Weights of a small GPT-style language model, trained from scratch on English Wikipedia: LayerNorm before each block, biases.
MLP neurons of a small language model. Each row is named by its layer, matrix (up: input weights) and neuron, and shows model dimensions 160-287. Each number is 128 + 24 x the weight over its row's rms, rounded and kept within 0 to 255.
After each neuron's rows, "fires after" lists the tokens most often just before its 100 highest values on Wikipedia text that the model never trained on; "fires on" lists the tokens most often at its 100 highest values on Wikipedia text that the model never trained on.

L5.up391 [105 113  98 142 156 124 100 107 113 113 132 145 103 125 119 187 102 148 119 151 128 105 155 128 105 140 120 103 141  89 110 158 128  95 100 117 155 120 164 137  99 117 119 167 138 124 150 130 155  98 115 142 157 139 137 209 123 107 134 127 124 123 112 137 119 136 118 166 129 150 189 153 111 114 103 157  99 107 145 195 118 129 175 129 128 104 156 121 136 115 145 103 131 164 114 133 120 125  85 145 170 137 132  73 104 137 119 109 111 129 132 139 152 122 156 109  83 136 163 123 171 131 113 141 155 114 155 102]
fires after: " re", " c", " De", " no", " Re", " C"
fires on: "n", "al", "ation", "en"

L7.up96 [147 127 117 118 161 164 119 111 133 109 148 125  94 115 130 125 107 138 109 124 161 107 126 165  83 139  89 101  88 111  87 143 124 125 148 110 159 157 149 114 106 120 138 113 117 100 149 151 134 108 120 106 163 140 125 163 127 106 132 153 116 141 113 119  92 106 160 121 134 127 100 167 100 109  98 160 132 135 115 122 147 175 106 148  92 134 150 157 123 148 157 146 131 137  97 118 142  97  90 159 166 156 123 135 157 145 124  82 130 120 160 114 151 116 148 141  96 137 151 113 137 137 104 138 174  60 134  99]
fires after: " re", " in", " the", " In", " c", " Re"
fires on: " 19", " early", "p", "ce", "n", " to"

L3.up526 [129 169 120  97 109 101 158 137 128 132 112 112 123  85 132 143 150 164 129 135 118 115 112 121 124 147  84  69 102 108 136 123 130 117 119 133 152 113 116 114 147 137 157 113 116  92 126 164 148 111 178 112 101  95 111 128 153 144 145 145 140  88 135  62  82 159  98 167 127 129 145 146  72 129 132 150 127 125 117 115 124 115 124 154 138 141 110 128 123 132 120 103 116 145  79 120  72 106 105 109 121 136 108 153  87 144 167 134 127 110 102 159 164  88 136  97 118 118 135 115 138 139 115 131 105 140 108 118]
fires after: " co", " f", "fe", "st", " F"
fires on: "ur", "ea", "un", "ru", "der"

L4.up135 [147 107 139 162 129 117 144 113 101 144  91 117 123 153 142  81 159 161 130 161 127 133 160 123  89 136 152 135 108 162 126 132  86 129  94 156 173 159 145 128 129 135 123 131 106 117 151 156 122 166 109 103 126 126 163 141 150 117 112 137 116 119 129 120 104 150 112 105 199 143 142 124 145 134 127 108 117 121 158 132 121 108 100 119 147 119 111 142 136 133 126 156 134 126 125 133 135 118 126 103 143 153 117 119 143 147 143 122  82 132 149 109 122 176 116 177 130  75  96 117 122 138 117 150  76 114 135  89]
fires after: "\n", "|"
fires on: "|", " Party", " No"

L5.up89 [103 104 165 115 151 108 144 116 106  97 134 106 133 146 119  70 136 128 126 111 152 147 117 129 119 151 140 121  88  89  71 108  93 136 196 110 160 153 174 132 107 144 134 120  95 126 141 155 137 115 107 134 134 172 168  95 136 132 131 112  97 140 107 139 150 110 130 165 179 132 164 157 100 142 123 123 126 125 121 162 126 131 115 146 105 119  74 126 148  81 154 183  93 117 147 136 134  88 106 134  94 178 129 139 132 136 130 135 108 117 115 114 159  79 130 138 149 100 132 123 106 143 148 145 117 102 113 108]
fires after: "\n", "|", "==", " Mo", " Th"
fires on: "In", "=", "re", "==", "See", "w"

L4.up817 [136 125 117 134 160 117 145 141 127 103  96 103 144 142 118 108 112 132  98 112  59 111 124 130 110 143 130 151 111 102 114 145 101 173 144 112 121 166 132  81 131 126 158 118  78  92 108 106  72 108  98 141 117 134 152 117 147 124 192 128 128 117  90 144 147 157 165 132 130 151 177  99 109 110 141 137 115 133  91 152 126 130 123 173 152 155 130 118 162 104 155  74 121  98 172 133 135 157 159 165 115 188 136 151 115  86 103 131  94 148  88 120 151 165 139 162 122 102 156 158 135 103 115 130  89 148 133 107]
fires after: "Release", "con", "on", "el", "me", "ir"
fires on: "d", "ed", "ified", "di"

L4.up585 [146 128 110 170 141 148 129 134 128 155 146 143 149  95 122  76 153 171  84 175 152 142 118 126 107 136 137 120 103 168 119  97 137 140  87  90 108 194 107 160  90  95 147 134  75 149 116 149 183 139  84 104 114 115 159 143 174 123 149 145 113  99 133 133 167 124 117 118 143  79 138 149 155 120 123 149 108 116 117  83 148 152 135 138 179 130 135 134 146 148 164 174 145 154 114 106 129 139 100 126  90 164 132 132 166 109 133 125 116 124 104 121 148 160 106 135 110 112 110 114  89 106 123 119 152 121  96  91]
fires after: "\n", " Har", " Jo", " Man", " Bar"
fires on: "|", "se", "u", "ti", "di"

L6.up4 [124 131 110 163  88 134 152 132 131 113 165  99 142 116 118  83 132 129 131 139 138 100 124  81 115 147 120  97  90 158 122 154 130 120  68 144 133 105 148 168 106  62 102 137 170  67 119 111 145 148 131 150 120 117 136 110 157 127 144 137 176 114 130 134 137 118 137 114 210 157 143 126 112 124 123 141 163 116  85 127 127 145 142 143 167 106 115 107 109 118 152 105  67 151 105 145 120 170  95  82 169 139 111 119 127 151 157  76 111 176 123 128 130 148  97 183 107 145 125 133 127 133 133 115 132 177 107 158]
fires after: " S", "d", " F", "ist", " R"
fires on: "le", "i", "id", "an", "ing", "ed"

L3.up382 [157 111 121 110 123  84  94 125 123 149 155 144 118 142 122 129 132 139 109 162 125 145 146 108 110 134 190 111 117 165 109 117 133 148 137 110 129 134 114 137  83 131 133 137 142 143 115 138 137 138 163 112 125 140  99 119 123 100 130 157 147 142 112 150 127 169 166 109 161 131 133 124 146 119  66 117 120 115 144  89 123 149 150 151  79 164 139  82 142 123 166  97 133 128 118 140 125 136 110 161 139 136 185 120 171 135 151  79 141 126 137 150  84 136 164 171 156 128 173 147 143 129 168 134 141  86 131 111]
fires after: "n", "k", "ill", " K", " N", "on"
fires on: "ight", "ent", "now", "board", "ed"